Part of a small language model's weights: MLP 768 SiLU.
MLP neurons of a small language model. Each row is named by its layer, matrix (up: input weights; down: output weights) and neuron, and shows model dimensions 0-191. Each number is 500 + 40 x the weight over its row's rms, rounded and kept within 0 to 999. Numbers have three digits each.
Before each neuron's rows, "fires after" lists the tokens most often just before its 100 highest values on Wikipedia text that the model never trained on.

fires after: "u", "ic", "l", "iv", "ot", "m"
L3.up690:508558556500445494526502541526443505475514501535527485574527524486503441468592549493505463519510479574515519495468519404483503456510438397495471477549475501528554532528538476489428535538501521558453463386508508464533524579481528525503571485502548555457481530550468551542488529569444489502485556443456500509553476483446573505541549408440508488457488521484551470464459546497498431516510498479565490506442478507493536482498427476450514501489461567542505480474531456565490450382528484481545413501494414542551514510556538471511447572491433478470524410512547506483571462498466469509
L3.down690:485483536497566468583479459572580482481413491499500520469454467438444480510397537421449452576511519471495484465576496516525573492457569576471549537499497594455459540563533569557471485415549489451518482500510501499517471427510504489487496529526495540520550472516430469492520495497511551443517462511518545526482490454544534456509506550546509465516496440470473512588524490490542547484474529529499442529552515469435502479434528588498490450491434513541486559505506511452437467469516468478440537478535482521483489480464473480492442446509557513516476469438501458459449481472516452511

fires after: "h", " l", "il", "al", "d", "l"
L7.up676:457575524440454533502543465476499516442504556445475500499467597517475498523453576514523486519491479502508475478477468411472532501477499408491425497484396537514538515499426511538522484458509438445520512437531546571524472422476455491495455484542439468497503522527580566445456493535560467465537543552470456568457535442580490479538543536506446467523507552454475451514468507520421468443530506507542504446467525498436395498557474463464480558446500464497525492480478577527502571518524446543498509499529536518534490442548509503497538439526498548482523509479461517501555497453548560559
L7.down676:506484503545467496544514428488571551539551520563548456478467456483490482533498412549474489440438441482514526472535579537503443511489497493538536481479524548575431474506484558484465564523575449418509548497539527459527430503484538477469510560413430552508548511527465538470518532484519472506520526452525507437539489505500457561532522479467403509436417529521537465527462563483507490448448537431507575522528497516452478420486440483617470519559464513452520505569419536453470518587488508463553503527446421549473464543536514488494529449508460523512449545481546471540430534551511526447

fires after: " ", "c", "o", "$", " m"
L3.up657:429428525453530522503536525511513482495577547460480544526517543611490469516506403565521510471530436492557536516513481516527494482472512494489451518469498545499574487444524529478532536429539558499507508523496579541578448438510474508487574506452400456451505463546529565520539406485514524519529519487397521527504540476571456568484498429419512507571499512548558530516468520481472463498527445540515512532522488496503566463459484465506475571485546504537499480474481441511453506545414479484522450579564500423488510540425476479475480585486507512486487492483482497468490539565415537490
L3.down657:573483578541533513499464471490478500479496487490476510473482474449457511481514501466444583457499563569453523538436571500471487499476483575431465513495553490510475588474519472575519501529525551500514437491476493465446482484514453543424545543467522491503509464483536530464536492457552525516491474504590516512447478540496526518465540553510523548452500461504524484482410433570409555537485560534559477553477464473554498540484482454514546519551520475513468490575487551521569475451471518469490557541458494451428449498491578567502460497534515535567499539485540482528459468423505544543

fires after: "ad", "d", "at", "t", "us"
L3.up17:514504524510471438487509535415575542537525551453550479475501458484521487480487574501516469567502507495486463527519485534453473480543496520476456481432471559546571491453434499489404484484442533503540453543453457478532500454481501536527611473575405504494498457500520418524506469432451462514554519455492531453485529484480497555454477567456484492412503614488452463527449505517500512457480492442510491516505454527517535406469556432560569475499451529488541572566529534469513530499488547450547568461523451494497469530448489467511453515498457542505552458501584540496515517539515497538
L3.down17:473553494543570541432522537505486482429508514487445557506516540506528516533521505422521464541486466540495537465474466525516501482476584534443488440584500477410419529594532518536565474525504496495470569504480460463528508491473540460528492595489521498517476477476523521517578519487507531507465393410515479445537505484561475441535509468472475505511468443471440501449416549478540477461477476472573553497499519491469517625603461542498546503474500528486507503451435536520434478502511463497519445467497521528534520498552463506474531498569562493482557524469495509545537549420571493490

fires after: "l", "ar", " l", "ed", " M", "is"
L8.up293:430521537506490539495537537493452521397485523515566484429422614561516525482555500422537517490466467549482499517528461551483490523484469475534532488546534445530496452489524514505553477522432508446511490453529547505549560486553530488467414503560437493540458568478426571460490456455561518464527520515493522518507473490475476491539558558531463505562513565450484399473491504485486551495469561501490512544476471451511505545610514505474518461430555485477524564454464491513468446474464511438481520578467467503531473469478506542485501519538497495509491482479506489545457519497501534516
L8.down293:486394500452483551499456520439495574548599535478463503475475457431499523548519539579540496509448549473452493527525517416465474434470419466454522460545486542488487532532455480465519503476536564511495484511518480491521490564531465510481466537475523484482496424385621475442487515488454496534560534520500522535482429540526485547515471497512463511458519440475542502529478543553463554468538496515522554507482539542408481512462428459413467512585462499504557452576453480491482493517464523498508461513506480548530470481466486551455525477566465513500436487475519509477593538544553482530

fires after: "p", "r", "g", " p"
L8.up188:562471498454551478522507568444546543472458474463434538485517435501546543477564529412436549498513450425459502537475440435483523593472533436462466405549481535518489516512533525440543465480466496534460448565501520519465465426446524509493507499510585525456466591453462457535494572464506529462480525461503446516543464557474519524548555482484529478476495486474523498529548554551523561548536548553535463492423563470532594512498522502476527525501462498473431532487552449530447535408493466490463555475461456477473482564421505573500471533516476515493525543471548558450453526494470491518
L8.down188:503516464480457521572529473542430545507540487453490463548483569577515466481464492517536455507560556526557483540472491494526556502440528472468508471457487478435502568518437468508454583399552557508494522443469476513521543504529537483486524470481532521530519485537457483435500583494432528518567554510539517507501563462511591478452526501468494568461543569467544560510441505497535594465485535510512472548489527512487474491588475462498529559504395509532507430560516495545518467490430478483494528411461553445446484464495525490520433533467522552480483611526539520487485592469530479441

fires after: "p", " C", " F", " p", "at", "c"
L3.up574:466517567479502480511559547544534461476563453416520483545595519485486541517543503553485487493457537516495473500474497414503519457455534483464422476606430537482471536521492592487481465454429508491515462562475492553454503430519492472465483540523494486481502517450532485524479503383504465536515492480502525444507559452442437570442463514546460515467521500539493504549482511478449516498523522523543479563443619485493553435518473503501523519481514485563482471503537443528524456497474527458503560487532577510482504491461530551418432485511519482524554523545461423488463431460468469489
L3.down574:540546551494539568580438521505518528503560495497491586532519517514474509492492523508460528463538450447540480498507543518480456529416521465448479469444519515504455453549497491450441472449607508493463533502569513463379583436463510499460527502475507519497473510534512559468456496566486486478467528489451481463497536569591534483455489499525522484522434491552523488501471427556504555520515497481477442466512470532436434571451487487593563508522497501467504527503445507491476459533499533459465463558476482465502509497519436450515428527493533493505480528474528502542569544513525472507

fires after: "as", "n", "ad", "it", "es", " n"
L7.up511:462538522483448433566458528561484497519484587562454518515540497496481517508503491453515560506575491509440458518493564511515420507534578435519507466480486483469541524532488559466456557515557497573541488471528557505507479508506508543547492572547459537507545556482531422460486475493560479531489493514509521486469498492442563456539456421483409438491619419448584497475497463462514517529472475533534512499507403455490565519518509470460483518527445543524471534401524460490537553428509517517393506452533515521486527498531447546535447543425471509500479526509510488484457505519506484480
L7.down511:498439482470561429434454460512500488515483480461496502517486541488484554479483533537497499450478525491521417557535450498517531476549444581442513528490480545474520478506443537472507479461537470462570510445440469533533530412449545450501466515479472487546440569521478477494584470565493538471546522541444523522402468593514484480467589500520518506506490482495510548547487518480525503501499438601547529521479491554541471505505530467528430523444473556482597526450519447541574503551515506440550491506415512479558539449509537466516563518492481484490465515555468487496493532495513405444

fires after: "e", "le", "an", " g", "re", "ol"
L3.up630:523546463491554516504457494465549540527494573580528442468510504547467548527462488501502496518500449521511477488485484504503515506510536448556491435461468473463478446449523497546504537597464468538536467545531553437534504484500521479477574496456440543517539504530469570486459546582487592502438519450504438478477516509471419555531513463530486574456497546538513406514512497524454492469508479466510466479510484413501441442570529491549489530480516545526407519494505392460509419556470549495510434538533465557461511556482495476549480470478505525487560483563473526533439514560527473434
L3.down630:517500570507509501482439447500510533521480591513496539551440513496520504500490567440502490466595490484479575473438508475472496450489491495566485556478586488473488525533456455508490473480516436538443519515447546480508567468504458484485556483431548497423545482529440561560457456542533552495458487445515541554482502505544529509468470419513524536517543467481523521378447445517478533503467479478526621450534463475412461465525499525486526483530511506544568510463450523480564465488515509522400471429537469516516533560465503503444511472564541526512539422517505528479400476562499570452

fires after: "ic", "an", " G", "h", "c", "ol"
L3.up278:492541491490438457454436530491581541454459560521544505435560551564523403470454549441498504534529501509498527511535451508558433528541433553532482488544462531494493478527508476568434549555552503456491476509565448513497511553548473464433478515482480444458537543518450495495479538479457538463517549549532502513458523421504524514526456476511511513478436534445489419505473506522547511561532502554491416444551471497473486499536537506494458511524525438456464546427482412458532455522567450518459530435516532560532533464504543501570488561501562494485540573561462513470495518514505453518
L3.down278:494488524538440590516565461486523494526550471461483472488428501549465556587513522476537553489556469491459517457536486490447571461512547494492492460478512470541538491494394551508502491474568525561462526482543473528570540445451480529469565483469490551572498473517544508481538513574454512500496481434518488438481474511520444491495454553461468446489503526482472550467460410500439487473487424460494537419481522545504511419465454480533527558444558505483510462535466482518594506442440568554503520489507518441507497548556493523488474512466522545518462472530554426501490446418532515500

fires after: "o", " f", "ro", "\\", "A"
L3.up1:519585465541512511512485518446470470443489400476515499478456430522462475496546481526503549468564505453502484539523512560529475471545464455541540488519467511513519521452580516564486538499509477468543628471499422515511485525453458537442508475425475513533446504477483515414540447481488460485535482557463477395489517511515487541527484428492472483502547481518529472509501542544556506597439479536556507506467440524452455555482473532546542490560495563470455468529521560495494520537488581481491503558551475509507456440519414528463506388521517523447525534509517456529481459516568485447
L3.down1:522446471490533489505561535497505497431509538537496565523475589510525504525476426451453492517547560585469514517545564543493399528474529515477523526502414468465468484444531493527500512502449482551459439495557491495474508532452490549490455509499533481491502501515492480524450534490465483413485481524466533427477509483484382509478446555495561489530568509435539463449517531590481487521493493469486482543573596529511483474524497461545563501522457562532373440427517517444481503531497424550452503495445492580540500502510543504536520570570460549468505480457541529520545459454468419484

fires after: "u", "r", "ct", "ac", "m", "o"
L3.up707:414468528514420498493553570458470483443526460418514535492491521526505555549518520529463541427575472490538506558560375397553491509504403536529499511543538490476528512489547531447502530457531502468434524479528455495502461507506456488433530548534518549549430537518494494494464539457512500541530522492552495500601438517490531520493582483460505505510535521528519489484477571508491527499519506508533531469495497504475494536440506500466514457484472505477505534474547500501514523530454482520485498480465402473511418501455452501468497530539497534517498436513500511438526468487494489543
L3.down707:544568514503504476450529506505579526480499442507480458571510530496457548504503486452442460478513407469524447514525529536531554549509518463504584495520500475507522517490548503513552519478528475524532474494452546470539553483517497506530543493513490542542552496549488483493486412561496516463505428500476503484519486529543511453529469561508551511453491510466484481442521484521496472476445442510534531493473500507491552442639463520504522477410463496461553534543509494492427410465440523473493484477509478461502541482527552534441472498455486529544451490446532515474439488452487456489

fires after: " h", "l", "ar", "ow", "ec", "ou"
L8.up498:509538557563540506518539456560448473500444530502512479456551554531482473554511514464509558416486454486526540483474541388529509499470484442524574468570527455460525556531491595590513484474482485560478500483497511531529528501514538488473440486504450551511478536488509517527525468478571420511506544503497466487439454529447502456524516544536453526525426556462486420456538395495492517482528469519492534581435520517524449468390469458504474508486504491520457436412426505465462457545529479517416499466522503540471530533500534496489476464424458490510550533483498484456459469531489504480
L8.down498:468557500508545549416459509458473405506533538442454467505489473488520446452532488484471492579474565498415459491511465516531461497530479456508503427451529520476496511500510508501526470477531559430488539508518456559403458561572415484507440515516492484483534498487563426552532495544418472514452501494522561439498493467475449467419555520493455552534521491502464484520475534453492493466512519549530532447556514461525436501483576529507460561480496549514507473572457477571484576540492472481554555481442552506466405497474510538477484533533494549501476520553452532503522474468485472548

fires after: "p", "ed", "s", "r", "iv", "em"
L3.up460:523518530456545561516545522435456491492496440501527473462537581495470384564491451524422487489470448499560501543574427497541538490552520489493468558452462522517574448488497522477548523495495554499445474471488467498501458560486463520551453491532471477532486480516493518546497494535551424555542499500509530528432516498528490489533495532478500466508440475490479489573351492555485569476513568449539482515514465442498513546464599485416525410533373542478463509483577520491524538497502507518524482490480492465475555548538525465458507486493493506501409478430534534502543520404475499491
L3.down460:518522494478467452506510480419426493566572514459513496549527572463437563483520500467546588558476590492487514517492588472478482488516463521532485496511474497491447488480463465460525537549510514488505481511493480432491526398496497469477559507437530484519492453501532488454518516468516527514506557497456518488507507553480451545443470503484465528448549515529477547506530512514567511511510482468494486531451534468520599459457564528527516547518535502435422492567468488519545570563420433553426581480517482527492426429531493474526502504492586479552514495509520492456503469531501467430

fires after: "er", "c", "it", "iv", "ur", "ac"
L2.up621:504512558518540472456388570488572483560548468505529485594426539535517518471442542575553525465431484487482489451537470550473482513465444566483493441525497454443529525514492565530516505492554586526513458477506455500501548545513489566536482519503475503554450402520522499519430441466470471439467501423464477518501468501586562500529499465476479507444475506502385482526495444508438542511486488429458455539525434527493523467396522517427513436499446459533475469533462484489469541525469545479536513482500468539461481550559466486495488522414498525489530432519462548529532538452414580482
L2.down621:507510501504448502464538481476480453479481552503472461552442496490529544426491481464501482527537539534514483522495495468433523461521508461478523510529511495503522381439518477444460554509553477460528509460530555539457488530528536461537534552440505500471516604534502537496520569518474522634529499531539486462491531544414454536520524538529490480514478464463546533535524534534454456501542572581474490456446541533462566506516495543561505491447529485454467493535487514496467509472553519514508457434533567466456488471585518535565487563535529484490352556483478523436453403574549479482

fires after: "ou", " I", "e", "n", " s", "re"
L3.up169:515493499503565524481524551539518436525475483515450524535566516459418430498461452489495545522461440515613459469520488482479561465461476486488463556540489462444522491474553434490493519473485532553516432520537583536511490494529509470488520471458472528467489510524537500527472440446578528491508498531405535423532518503498523563604497435497453592539520493473492530539449503477529565467495551533458482439418476425542484429570490566595522527504466438517523494488541513410515482499451548521448396495548497466464507462490454490541497476526513476447497512471509521519492547473500467439
L3.down169:541561520523502470534470465520539482547500483499517483514552424535518456561520491568507518410495544544506543502512535552494467482535530482466477389523563473465412517483525453493460457455546464553482459495457495432444442509514459477551539474450547488487485479554469481425515548514557459474487498587591515564484505471471509470522437483430463529446485469529549487515498464437383566519495538561522464459456512546461489494481528550453472403508501531513564479449534537459547497573542480583535438500465452529458571491504587491486518547504452570539514508548534451457459395512551512471

fires after: "t", "en", "n", "or", "un", "c"
L2.up397:508504534485501501452582493443510505565514469526518476505494473519473484437526467413471546484474470616466431529550515463420524529538455503508578475432479517506461516450487486476526505464523493470490554409523440550467489526553498550508543495491527468463514450505416454475558450502571517559607461512501554532520499489475501487454399493443440510461511511502464494505477528424504448409541434582498512466533475471513507443530496516494551488505541484512574538547546480498503477510593533521468536436497587468495523456561555549447464445495558584470525533497504523494487475538513505481
L2.down397:535559540483471469544512533491449500472511519494458518565427548487547499550562474521570424473499523560505483533461498511459564549501440532546481516544538490467548449476493484406532523510534510512530451537446542506570443527517569455503476420412466473485469507558480534479475581470442454454447536515509409450525558502520484465514545474542480489533486549532467534470529464532471488512507416457564445485517515531460548547488517458495591473488488496473386495540466555463476567471452584500584478518477475498531514472410496557467520519501534467586478505465480483470410516508532561525

fires after: "o", "id", "i", " ", " s", " S"
L2.up515:502482525448482534535421490545470504526526480493519513482469568516452538574499446545600488460401488523552512485488436519497552482464487455522476482511432571528462477556566454557473538441507556502482545551566526555490558534554495511546582513522499483498465371473476496495570505442514562549447537490521462502491526485540458525502473430396508495555521531424439406436517480430508496473435596514440450481505480466512504531473513480522499480509499508517511472565504459524493501445445593547517474576519509486519542475517475451549489587456452494503472497547516498529538553493463521443
L2.down515:426506570535550475493503525474489569485493552600434459522509529494599594448492469487526512465521536557502536537497511423522455464465536589507469512505525479427497527458536507515500479515551513503508464545499467483500449507428440529539461575492468491503510492444470487475474495519470488522530468518499451482549527449414562483495536519591442425465514507509455544571517505424527548550496412424572497474480506465496540525556428470579522543514442503459458545476516469525547458524544471562465536535497467496429579494513481481523486488554474529458467440474509532484510411495508458489

fires after: "ig", "r", " B", "as", "a", "p"
L3.up257:508482525471435527524498500504487488468468445489405533507464514517486431524487501476512461520544467488528466447501458455466569483492453505540459500524521505531536475502551473507500476551495553504424526517454537465449572534446440490596420464431477481552495531429473602412558502566473487553555445554537556568469417518476487529504500473500522480507425476517414464506477565507484514483529559514485569489489424455462524493495592495395519507487560520492473563558556541483463505532575458519556492569541531458540509544554536504553520528450501529540463480570519484468474480461507465456
L3.down257:472407533467523540496490549527465564538550503460537481534426501488445556566591524498470478552531516496480577500498488536500490446509475515483564486500425488502524497503493479490447557494534485443484522460561478432537557477490446507505437539547503519524431518503493451541447455517460489500504514485484442449435490461475540567488534515557487449462520502499528563521494553527474515559504463590520505555545526468596495457542459535466485471445555580479412506370531567526550510432522470509507509481491454516505472413521494490414556453494518499466511480436518485520566488559497509568

fires after: "un", "n", "e", "ad", " b", "ut"
L3.up187:513504543531487441500491561479508523525524505445468483510572510552485502514613532465551517513636499529445561450515543513454531543474514504497613519459440467464531473501433563497562521438469482540443518441603511464470512505586476467477526446532527499470484500508516510499501481443544497539515450525462538511443447547499541488517486479530484496464464472531483533478470507477493581514531459501559498575568468418498503589491431548450457529518463440514513531535485455476449526543522497534431551453501498519484464478463393456461452501451538524567498543511511475477520551513523491464
L3.down187:474530520506519494458526556492520521520506509475505528509510573508490515533496479490516468534416545556475492521428465508558475518507511477461469450535500532521535510572546478510494498578496442523548472546559465454530517482481520492472421557525503463551428504490531494518526537467493503413446514456497424467555551551533465406503510491445503441517601517464537469602481478534439503442523419479501490523546450502466524478562568458523499454415480480465528440464503544485567516493534516414542479497459542473545488537438569536465533541500458483535545408533481499494409490496576501484

fires after: "p", "o", "le", " M", "u", " m"
L3.up399:470539576474607497519503466446507438501514508517531520463511549464535466495490483500505511496496370429490581509438579452529521490453535496533480406504483527491453446509471483482544474548576476529530463528474545451500402430486465487518491496469511464485444518468477482515526434536547476549586457504575513534524515517534486538477535468555471491451543497489447525599429526490497476445520573486485429470563475526530466519443498492455545466489389502482547460511506468547502476444477523440503535476471476508488554468491435545491503469494462522498555523604547553463493463494557450462
L3.down399:470494473565465459469525487579529526559471432462496494467587437493480450506510517479480550532480447531573451488572501470507503446511512508508565482463497472508527524490504478528489521534425506589527538531530458466571543521490521566494532506523506441572476542574492518479467475541570529420396519538547513462494513563523522443461544492444537501505508483564563546484534539497505434468480465442479438543515506488516453503479541557528500420466576549507475501451444447500545525447453509565494540494513508452532488548430583577469447413480476412440403568529499507496437491485500485502

fires after: "u", "i", "es", "p", "h", "am"
L8.up313:494476518527573521481515540563532492547479571546552471509485501535434500507508436435503494584518499443567479531484433505500467517459537521458523495512585541513573560498427445576503507501555539509457524520476534518476480384514489488597450497407482451496530509528498525453545377463535477493487537501529525547507518504441480523466526516480538488450533525501481540577489514479514470482537536486496480473495523533555454418408521447516517530444449455578503454499447548483503441421520478486461508471444491509490441486514533509543446511558482473524604461452519444479488467529499535434
L8.down313:528501505516578467518547438543450507445494546458471475525544433475527452441536509520502520466470491505457480446498501469514521604564440476426471438480459492528521438503541530505519618542481494541548541494502455472465459504491510499466521456504550475557442482529536442465426522553606564475509503486515521510458584520553537453511518538512482461484492495488545556480497466585525527461480506478460543461521513488506600461445533518598506493524546476453491418482489512525553517528505502549517464457484539485489492546463560468474540475443457515534408543525503548561481483533500527483

fires after: "a", " w", "o", "l", "ic", "m"
L2.up25:492523512532483519494490547529523543504496485541534525559500544496555422479505528530507428468521521503525446509463440467456485545468440416495477492532502482478509594532532462510480530456489470477484504438491470441521525540494401509427480490492489415469492498531490568536414509586507474509531534515518543503454496417549438523494455481436512508420504538524427466480407567535549504558498504390503515544495580506473518559462521465499491503546462538450488439500439587483555540553496491435580489550553556462474551553483555507501471483509452572498537526483435544519561379556432484541
L2.down25:475488503491470443459562464546500482505463566416442542495502467508502559545454549492485551547447447562521549473527545471552477481480506550442519481490552520507466479478486542493518557458466519532479520472518506519481418482464556477523528470544508530464474458504528510485553551434505505543503513505499486491548492556503522538559478531498483466538483475365514470465541530521425466427509547547553496484513438550549472462467564514391494478517523455545496518531539386512473507477522538548430526443447496544497484469540404447526531546500532447573476509463512413493439552479494517481

fires after: "l", " m", "m", "p", "g", "ur"
L7.up109:445518549541488471517528493537489528471492451471477453534441460516516470442548537438506486505472459447526453566530491427549493602498552448495491468498523462510511494459483459529505508489490484462434453501445488448470419501472533501580466539495547514546518477527544521489443529548547573508526507511572535563527475482491509473477536446509507559476517515447512432471482478504474513488468492526476462556512443549552450538467498546552433477487430580534518488474513526456464405493545454437483467496512497518473494518423569527550511517471471543488508512603537526541464449444491443518
L7.down109:504494543484563528562477424544512549548501482495493515426498434437454496428413565507480540485551554541440495491457545533508519535456518497529507469468501529497443528488442467515416461424586582512507534468428492464505490462615553561522529520464499449557478500490552436528571510430504540502538553504551512500511465568486482478530521469536471487516426462456520456514502481506434583532575461452510463526509522515475519437395553480516480484488460463492422434471515486460514511534482530494496531484547528415506463455487520560423518441541453515516473533523507553468403527489545430567

fires after: "c", " C", "on", " S", "e", " A"
L10.up272:532514541504490473505489502449517461489468474424602545496494478444476467494417487556503499424564450427516562585516461512519513438491527479552574548504512525428478541485558576550474493474539499454457492524527515553465545431522474499477442520505536566513485517504528457484494540484497503494541464521488539466520519410467433495562511561552581495544458476509460466541438501560492512496519488458510498494546513541467487483492495481474520489484472461465527518509551508565503512532467486542567485464482495510414483552500445460502515559486603439400491410548524461469473502467432538477
L10.down272:532512452496448451473527507526498449472415479493552419616565487520469495513555534474473465430473507496460529457423480520491506464459453540463485466502547426522528464551530553544450503467535455535534515417485527590523470587431467454454518466493486493510571496441497535488526526527523509472542487533449514501479470567499531513521571431546555581489497522580536471531485515550517466477482451516501466440443462507456468523580458507489431567491501505541494526505521465476524540460551453512443480510527499517505497471511530503490463483507501540555431477449500534477490526521547405462

fires after: " ", "2", "$", " e", "–", "ir"
L2.up714:522461511484489496515476496504498502527545515366552546451521554484482509496544494582540454454489512472457519508487413452439538565534498502484528485512456535503438438457480523467530468421550516576567500496549537599554495473472483502430462458543453520515484466556522479535572510492447512525537516473530528435502447492503476503475494469442499442529550485484484559535540507462511471518566453439528502515440477440496520461460521465476530570518538490520468467548481450507518477507499421516549461547580558483517460553458454541563490543510516547515489560435390460502501499490569563565
L2.down714:492463528552538488507540431501553526446580473558462506499567470528478487558444478508499602529517505472520491470542533592556455463504497574508443529538529525487462533516447486536446483541495508490506520426462467481473467447503467496477469538455445498545516462457521544498485477509596483458512494494499484545532466571484513488466496525539430466475450465502554521533477543557401534487512500531511530444512476622434399468539517492524457510517489477414516487575466467511548535443461523553500559451431501507481486467467553478410548444465542505485608523601532551495514508542519514549

fires after: "e", "t", "at", "i", "u", " T"
L8.up688:544573558505524527506466463527514526515484519474511521561487478521480474520579454485533474514518486521499506443534424494525486586462408507514545557531500518494465489514502438498498500445539510509576566540543518496457485561485484572452571542495510437577454520493519525488525487498510450559452476423543493466534444512536487498504447516515486505416502442508484480441520426510444406562447535484533462461510453431521524518448414559499451505549484527536492539474584495482525523438542495415402557552483469511573486557506505572547469477439503480519532520541512533508535534567472547520
L8.down688:453539483475475481485517526440503454556581606481501442548557458503545526522498526547452488503467509546423540445488501515528471501444507466467448521527505491572607497468565527437492484566486460465451446477487522530473556503505468494521416489546438533407505521543454427517414560481466512506473526585471485481521477508511479551462471560541544520552500520458462523484505563513437531501479438518478479486454508547467479401538558428500552544485543409498552534475493513465439475498506500445544455508441561503448485497525575448515497478537516521536501436442500500466513501444525548481

fires after: "r", "es", "er", "c", "ir"
L2.up508:570543526433529544496485500431567468596458503564453498496457514595511574430511474587567481536527536491519531493492479502462516504496452491587527428537509462519453480465448575487516511528538553493461534539495502452506585575534525440563472534520495500528532415546507426505515451470512457497482476493449547471477473532475488482543524541486499524510507504517476474450537512508516526483463574566507520499474489459512441564526485488453512505513449442451442536488494569589447542480507502494508502506519387536465520425506529443489461535445517416551515453514460489392460538464379532513
L2.down508:539461444540419554482554536520521496471420569576464510470547586539485523433479498511516463453542551450485511468495531526484522495524425441511467475512505431410479492491522526507401456515501496407476524444528519499548557534518545501528467529476497553467489565500540540486514544533492443453555528511533519457485468424452470547460467506460514502477503492500462565493579456440482446568464576551460485450501401425531515492507483462458474497541529512516439437430488483536501496507514542546548473540590519546468538503496484572518539485451521514497436471575493483472454482504491540470

fires after: "o", " ", "a", "us", "ac", "ed"
L9.up378:437559477537481553508476481454492512492479594494472488485446547507492587470457462540526507543570388518451582439484452429525492511414504492553477468501512466515484512512577445564508522514513506516485474481515461460559477502538501539478491499433524584429478493530462466595528465535529500492521475490494512505484510524506472503547515435512548455475491530537502531516389488580486525524446539511571500506529517477504533461541471490443459535458500527511537473527496391472494510527499544487509493514546508496500505594487477546448478485564571523492455446517455494503482495587426527431
L9.down378:537493512452461500560489527487518486554491507527497563467536563511496546424463432432525480442461543500478459553454472532443540500481517455495470505552504547418577527489502570470487499525460512564487495520507537568470521503417440537494545406460469444484500466473503401443488561460541527554448523565443543492420525525415479512472546582568515528470478452454472503497551497466503460577481533426468566497498459379492508534501497492556484509514558533453499525517482565516525455461479428497510516519497481532506490507467514531494480470493517562507441524524470458490541534456485611512

fires after: "he", " n", "-", "u", "O", "e"
L2.up632:564567464439538522504415523562482534529486510526492484482471448498377474522449471449573490450505498475471545484503507507466502536497393512485475493488573480497499522503520534476488461452572531538507549522497555501426474494410544534516500536567448552524469556549534488453457468524533535486512438468479502469534495468449484497520549532561505509483583434499486498557459430523476497447481518463500481466484497466527547443449544502502457514514507544517484549519538515424430508617516462513513494538481435547497505559537534521568477554488501507497455443496487538507547437519407493481
L2.down632:434512531555466495515523543459462493434458494484481472548508491432570495499511516485518494438501534462507458465505488499543436519475522519511485448528543542595504477433494521456468562492469482494421502533513461492532572529537502534507638474503472550491458485536456486511497508520522463521450540466487555459463441480520560490446459487477460526503474596457551516523544540519537478520511456501505545484499543521471513573579522540545533605462481512469459507508444429461518460432511544461556527438549534469543493504533452465507446453489520472527564567529496480505497546530534379504

fires after: "i", "g", "==", "p", "at", "t"
L7.up410:472451580467519487490496545577489553475483541491460464512571469523458495504406458542489543542522501476440498493535412539526467488560507434456451497458533479516492455486426489513510517465491501473513579466500575528449538487556493532462520470585409495516476536499467516480497489458546462475479562482549534434452435489497549550525505506499532463452498560472451530431505408516501453538522491514522515480477517563541544482483487523492485497469509516528480592521566469552496513493510536473510574477502514524572516468490401478481388519490574606500544518568430422500502529405540474504
L7.down410:506420518446505494503520589460517551457497546457446498436494559570489490503533561552465511477550427477549489503482458443524453494481512470523551579505505537437459435549501523523500505590528493512475561492447510512493487486490501466499498547508473486436460486545533496505558396502512526506515465471409531567477487443440488528504468564488464544416455447481474481520533523511434495525526493516510507466429559447446581542529483508514523523487504551535547507523511506539519387446554526490455518598489525465429465542512424549555503441528556407479514460455511469507446495442535546464

fires after: " M", " S", " A", "m", "in"
L2.up154:466548510515534527542487467485513459436540500478547518515501529483534524461476441504467499517454517427537540592513521536530514513461530482574523499552456522413480475496487485469465479441487498423495456575492482562488454473528436490540516529484550498521534547526497447511492498483427543622524510561478511525532478494520521480550551510541541500467560557501468439546469477506474504487558485458474460481499474507496528507505455416587497532512439473443437494526561416520502456548471463501494466504465491390498435413501514473603478471488556527502563452555552513415511481460472434448
L2.down154:526443497536462494440478532468538506554547528532494547530519481547465485478499502481454505482546513462451507467457427426479402363487516461466480480543495545547446561506555452528429558526517452478529476518436492459589483521509546520481555510510538556453549491482530523475514512509506504471512561481496584439506496539476499456505485432431526471535504476524462470522472519468521468465546447487514401528601462521573445546492447569475564402476481441543536534496429491520553496461469485567485491503545516512460522489497502472521537434570453436527483498491478581508510468509560462524